{"norm_place": "pre", "norm_eps": 1e-06, "positions": "rope", "bias": "none", "parallel_block": false, "lr": 0.00104, "beta1": 0.9, "grad_clip": 1.0, "warmup_steps": 250, "decay_shape": "linear", "final_lr_fraction": 0.1, "seq_len": 256, "steps": 12208, "dataset": "wikipedia_en"}
MLP neurons of a small language model. Each row is named by its layer, matrix (gate and up: input weights; down: output weights) and neuron, and shows model dimensions 80-175. Each number is 128 + 24 x the weight over its row's rms, rounded and kept within 0 to 255. Numbers have three digits each. A neuron's up and down rows have the sign that makes its largest values positive.
Before each neuron's rows, "fires before" lists the tokens most often just after its 100 highest values on Wikipedia text that the model never trained on.

fires before: "t", "ist", "ian"
L12.gate16:101134133129152129106139081122115093087094092158182139135118151165131135173152138149115122116187103138131132095087130142142151134115125091091124133096105120139129113137076110149138150115106148133135131143095087121125133090136110113116067161123148074111183157142152100133144121120159132124
L12.up16:075113149073112126095103143114098153147144137112105123150068106090129096105120110109135155129135121123128129116136097119141147137191109140164126139127075108110184170114146111151153136111120071076144123100095130181147122099117132095130154140120129108110083127162114100118091109153140133110
L12.down16:140143141161135138119091132148128098100108089140147142162113154129131135135115156129056141121161145067161133155118146110087119137099108130123084132061120090145155101135158141153128109190115121145147134091140126135132150128173138138127097151121104072106090155175105113082133089130093141116

fires before: "u", "g", "k", "in", "king", "ing"
L12.gate135:118175137115126117089170137076154107141135147140170143113108125150124131124162133116130145116174147091155073137100158147110101138116156085122143130146163154117088136132128140134151123114112129094158130136126097090126106110143094143156109150117085101140091114152118081157121129139143164116
L12.up135:137156112114133182127150087131162166137109140160174126115150088114145120139174144134146136092114117106174114085133151134137094127163161127123096139114109099099092165187140155120154104140130112110158136149105134150142175130128079118142105151107047105129147104126118146135123131144147122137
L12.down135:130073064145151150153133160145142171124129125099135088103113124183064099149120107119131115122113104138154116093123086139101129125143119107117115142144163103150124094099140123119133148098091125124144118098133128114118135130104168126116159144112157133174132139133131147117143156129100120138

fires before: ":", "-", " |", " co"
L11.gate355:093115161163142070093121144100157148135135145112117164174105099142086131120104093137110156088147140116124150088108114130128122152106146106096124125136138075089079145087143112132177137126139118143135121155160125135132095067158141164147106136178125110173088149156137138146146133123088155117
L11.up355:141117101108124115148134152134155087115158116133124157113120136128134109158093112135090099115153117117143172098164143091107159174136115102165089113151122127101063090169120178101094136127141157100112119100115176163138185130111164107124147123095134132123124149141165168107129144108100143169
L11.down355:153119109137088133144106109141091162129112131122140139165108091142115074137138114132168165106133145122134134129152096160154165171168120137139141106087109106121149197140113146119114114134130083113117085113180123115068146147126117155115131118128153149117152120104096115145116137134125139106

fires before: "s", "il", " An", " G", "ton", "is"
L3.gate121:137138152167161095109100131184080140143102112143153145144113160083102089117164116129125140136074104122109086151120157097089154160144131118101130141115129162115129143119133108111110096124124176139150159154147083156123096084164149136123118146133136113126074155128142139182168140128081165145
L3.up121:110160109150130143117132113135163123154137162157110126104143131100126107115160149148167149160148084112123131098182157139170111149132133121184149136123139107110147114116124173155134107113114071121138120132153133114151123145108153115128105130153179120102128139162152125152089097091130164120
L3.down121:117128098127110141142124136127151134129083128142103140161148166088124128089156098121133112153126116113124094125127093131110134174105124137090138106137153162136111085158146174141168139117145158121110112162142113163132167080153162160135117103146144120134148126143136115154171148114128168125

fires before: ",", " the"
L11.gate136:120117137153134140118126173136162150119143148143146132138133106143127156102131144135165114099130168143122160059145124094109190153132130152137124122139179134157143156129128126120147142125167125122142101141152131150146112091152114116141117127126126111119126116098180138126128137139097198175
L11.up136:119146155141104077137137113114130146116139121141121136100114129110102081122115132127108119152112135127121093140142132137122151151096097146135102118096084134150153135181157139131109164134084093095117131116142137114118170137104148112112120133126090120099120147060124123096127115196161113110
L11.down136:140067110103156107110159118133152131103093163156141123039152177121121141169144159126158104086134116131129128132137118118149138088109113119114170135112117179131111139146146142094165127135140103115119124190121161148163123108097108128134090156145049137131128121158174128134108104129128155143

fires before: "ia", "ian", "ch", "ic"
L8.gate166:138139127129120089156129148124104108164077111142093108121149158159121163158119135136088132157142108118166120084145101122109173167096107124175091115120160145144133129119130092131116106135093114130136123165112148140140144185132181149092106122134141117123141125144138119129117081172167116101
L8.up166:126174114146127107139088097115158113144084116147101100127095141153159120139121107097101145084169094161136163167151144155110139058139126144103097142113093127106112185126102118131109117137132184151093148152138158142146152155146124089117166138150085147142119122133146152139105122098159144120
L8.down166:133111138107126104127153123124110132152064151165099137133136112171123126141137135134138189147141141132127126076119130119140125140110110154116119113141137102132126159168123101131135100139081141131124105132125137082106161149082159122091163145136140139133121183192076127123129130136118067154

fires before: " a", "d", " an", "s", " is", " the"
L11.gate354:136094093131103116122085093109093121156113144125153153122134091165105121110119137161094154165157124163134161104110087154111133148098116118096116133131121123123129150112106128154125106109135104111086124165128105116134065089175130167157133113096133125105126080157109126159144146083101139138
L11.up354:112100098125142122132120101128124131103148145087098126103093158087148127133161123130133149111126147164105169226122127132113105128156092140132109077134127146130159119125124131159168121141071157116075109143097134095147108096173120116121150136137116143083102156160149130136115073128116130140
L11.down354:140148112106146130128128100119168118164119081124117118179114133117105101125123133110121091094159171128117128136111085130132166165085127135117126100115162107157184113125196128100148173115164124161101137136169112127118133154088115100141136142144129094087145117143161104140130165121210146118

fires before: "s", "lic", "li", "se", "or"
L9.gate299:131163140128141093076146145150154128130110137153130149133112106148164141106114129132144061115130156119139123169123122169101123131126172117127098142112170154138109136137119111149088129126066112108149128100124144067160135155130098119119140108148100167169122098137136125139122151140124122113
L9.up299:106138153153145165148180163170136158111143121131150064113140155128161114123149109134127120103111127117148131144148131115129120126132141116086088112150162099141131153180104063129110160141148121179160123130121128140097109110138118121125169133151133140079141114138140087149173174119124132150
L9.down299:158138133156144130146155077108124145142098122081130138088135170115131153118143163114117135188146085104158165079117103143098116101130113092131136105146150112127082141117144150100128144124128153098135143132130120163147125111152123139121111142112146131169116136135125100125123179136167129088

fires before: "t", "er", "or", "ted"
L12.gate165:144165165133141117097152117101128158103100137120136138128145131100165152137150156106094154133150144122147113167118138102136114135176105095169140141127145102139147122145119110165106178134132155120136097156128126122089144150149164104129135134142099138140151104131130133139119113105121171137
L12.up165:152129156113094140135154152150136104125125138124172165133139108132125121172145147113108120147130166134131105120137126105145124110113111124144095148140146166124132102158128093180174113135138136100125118100093076160097159132109167114140128130107120097089109127139092147115121163150170136098
L12.down165:103102133112126171108140132120112151102123144154148094099126143089102164105114121128114116081141122070129181119116146117130117124136094177129140121143153144114089149111136111125148144097126138106162153028144139171159180149104121120112118148163144151172140156120134088098109148112113149117

fires before: " |", "ly", " "
L11.gate318:113138137123134151120083135104116121154120139091101160163154134107105122097160160135113137104128114128110117149097148108107150158109148084099142123148093144080103101143124103127133144112155121136148147145144157132171092128159114149144100121122081125131110138100127107135124160099105181144
L11.up318:113158130129133153116182146101102106139125089105099140117131124128099159105175078095135121109107122104113125077107180125147162104154104117201108158107148175087120135118136134149122135125131128134161106113130136111121109169095109115088111090146110156136130108175115109149146130118081166135
L11.down318:136124114162110126110103115151111120137100145118128114116145101149148142133090132140127111163156120132137133096112092111139153125103126116095188153121126124108163189131121101155124144165130095143090198100148124106103139140173138112133116132086169143159096119140173122135125095122123141147

fires before: "man", "s", ".", "ent"
L3.gate83:138096116146159145104135111077121124161144152176142111141108142122074117137149139140128147072152111127146107095112116134121071107166103163135124148141095108155075137128175116118119172069165120115128089128126136136131081123132116152128133135148103117114148098133125106149134122094154111155
L3.up83:129147164185147089132095106143138128112124094140142122163094095119083122094165169150104113116123154139142117167103137134164147129132131118175105214109146106108101180108135142134136179131146129116157104151131131118108093091132097137124175125151126127073146102136091124150115097114152158142
L3.down83:124102120091128181096100157151132145138146136088128120112097154115114110140089149128159126091129142165140149137103118130151170075097087103126150129164167073116126124168115149157138126117121133102129173145116117091083102127142139139125132120137153118159072158165102138125137120147088102132

fires before: "s", "tic", "te"
L5.gate328:099179174110152101110152109141060064146163150148140117142119088123162111151153178125125110152120114113124119177141139120141118164166123180101105139129103116166138150124131131102128087126112113116134108098150117122077132149147113175154164133144166122098156132146109157122158128087167107099
L5.up328:153161151126119119141139117181089122125115105143070155102124112134159157145117104130101128102117128134141130126163194161136110121148102135138136118136148121113108106155118115116114133147090145170140143088122121123132100143093180090121109116111127103117124079167175107117155152119137080096
L5.down328:138150119087132089137123094140156178109143153147118120097110158131144154147107145091144112148146150134130140132096144126175142131114108154151112129083126121102133111102110119138132136173169106125113123148114115138159155070157136104085117152125071160118122148122106117156121123164159149139

fires before: "il", "tor", "ted", "te", "tion", "st"
L11.gate238:158113164142169110111160125129137110114106109127120153120156145113140103150117142140104065085120158124145071153103140145127101116072123109099105184171134157130114163129137111109146120107145144168144130143181109122146137067173107148102129116153103106125110111144162107115120182102178103092
L11.up238:146116134162126139083159117116122120133117086122143120148118096075132129163085128128146128116099107149184137134100172105137072124095174127131125117130098117120121150141117081107158106131164138167111117160115107157101123142133098099097108126136155143116156098137130072104117138122139107089
L11.down238:089140146147124120122174140122089107096130105158152124128118129107152132132117109115147099141105099133183143104115100075138098116184122130105137108124113114136160130109143159117119097148158133079112122139118120121142113112145104108157172117106121137076154137149178114119137087063083087124

fires before: "g", "ong", "bu", "ke", "k", "ef"
L12.gate104:133177127090108122119092099172136135171137124169141093126071106112102161120152126106102127129090121140171123113106131116121132117089081141089150166120151148126123106102169134152137124148153100140113113089117067156161144166133105122126105116132148126170111083105164122132151167124144134116
L12.up104:160114095142144146167106148135115161161138113155154133131116121151121137126151149127141117102151142155137112100142129148149116135100124155104120134116142183103111120090147134103154102146099110119157110082158102127129160168133105142158144158135078092151120140132149123138088104185142140165
L12.down104:159131119153136155079149103126132132129113131088137093118131133120110171126142131173124102111141154127094117170124144185120164137109111127191160132138115132094119116121133122111138126089135148127133117077142145142106134123150149088137113133095077170137160107109132171165111089130102109150

fires before: "s", "vision", "d", "gra"
L12.gate113:152142098140142122118127159135079110092150174128115117118142146183149111092139164181152101150124075096114149117113095135124131158140130118101125105123133125127123111139128107135124129097096111101074101145180125119121110138139089174137119111092120131105127128122122123124163194123143126135
L12.up113:144113114153099126175102120199140125156119143115105159095122125169129121147129151131162124090132148166143144119105130115101117129125106109132158164108137137089135152158124112131142125126149153123114138182163091095106121127144118139101177118174133171136121139138075116087097153101095143120
L12.down113:149176107126163118112107160138131140154148134137127135169097140118097132115080145173149108136115118133104112149091132145119151177138142165123136140122130136115160123151138115131159097126170153127159093123126101113120104148136144115097118120124153127144126141170149107139150144121137058147

fires before: "e", "ity", "es", "ities"
L12.gate20:168143178103168148133138122126088107144163114112162186139122080138096158144162129096116150133120134102103095125145103128141115150144096124118122113114121132181192128110130136139126094144132105121124128176142116120153132107167084125112133138178072103103128141127139160137155174150132111111
L12.up20:116122183106122167090120120139139166153109145137149144131156114143115118151157137169118154138165120162140150134106123135123128124170141106109093171176169108105125136093137151108121096121111133130098132104127142132113139154151180126140190135163142140116099134151127177140125114125157136128
L12.down20:140056105125124133134128136120156116120120093129144149138123114153110139130148166135080187098096131138104133152149144099132138162138119154157167104117144115174123129112156156136108133134100088108116147115173143105100160133086136105155130152134143167125078163153110103099153128130133149148

fires before: " |", " in", "A", "L", ";", "th"
L6.gate143:177184102107150135123092092135079116131122129093126135108134150120152131142090118156156119108149149118160133097108165171118148170132117096129155168123122116124070144127115124138151107101141092138165122144090093115090137118149133166095095111133128106115127100118119122140115134122127140146
L6.up143:120122156133176097111139129155147140146146132100149095103154112118130117127156151168115111098115153161141115140094134145136159135144139153107117171126162057136085110128121095076111125112113093106144106135139156108118126143163100130117114106160118130107138133133134111094119127115122121130
L6.down143:098137156088131125120157114128136078081092151099157085076104116128132135093119115150112146094105124150151130116117122132163087130141102094157143129101106158132140138107069105149135122117118131108119158068127124089126131098134137094175140145110165117173118133137152121139138170096107110139

fires before: " of", "-", " and", " |"
L11.gate281:093169161151137139087141118120139153118126153177155135152128128121107189118174106127152151101100109124115166114151135148078137124182098106137099127087126112132115145107107136133116135102162140095114101146085137137140110122128171145149142141135139118133131112114126124185105146118153127168
L11.up281:138101118135138146126128088095087150099133124156181115127123146136103171144130164146098179126145107126169114155111169144095169082178111084090108084133143118143123106098132132111158099093077139132117091132127146153117113130113135125139126149127134140141125103129098160161123108187118165164
L11.down281:106140158135140125105151169132105100131176146147122117074114112153140166115142142135145099143127102132144111091132185130114119147128146132085115137119130109213102143118104109136119128152125107136129142130135156127151165108118122166093127142123136104145119122164140138163116114090128111118

fires before: ".", "–19", " to", ")", "-"
L11.gate247:146131097130154111082138111133110162174106146201118124093158133154099141098173130120135119131153121157157106114102116137132163126088146095114122141141138147134116090114106161171119124132100141129145099127138098130125116137141085145188101096156127119151095097128151139134118153161139059120
L11.up247:158125105114135096134113103097120129118136127142140145116140113169093175152108122099116123113139118143080149126124135102086138137106108086149108154120095085164104155104123169133114089134074157139117127100153127137129139138144105131193129136077135129156120124170142086118107137153133088140
L11.down247:112149163078058152103122119082116114153168172121098151092094094076126170165126116131148140149139148115110115132123146087121138139127146145117170136117111136157137133176123120100086150117107137122108148136160123104152101154129123172127133126098118113125147122137093135126118092150119088155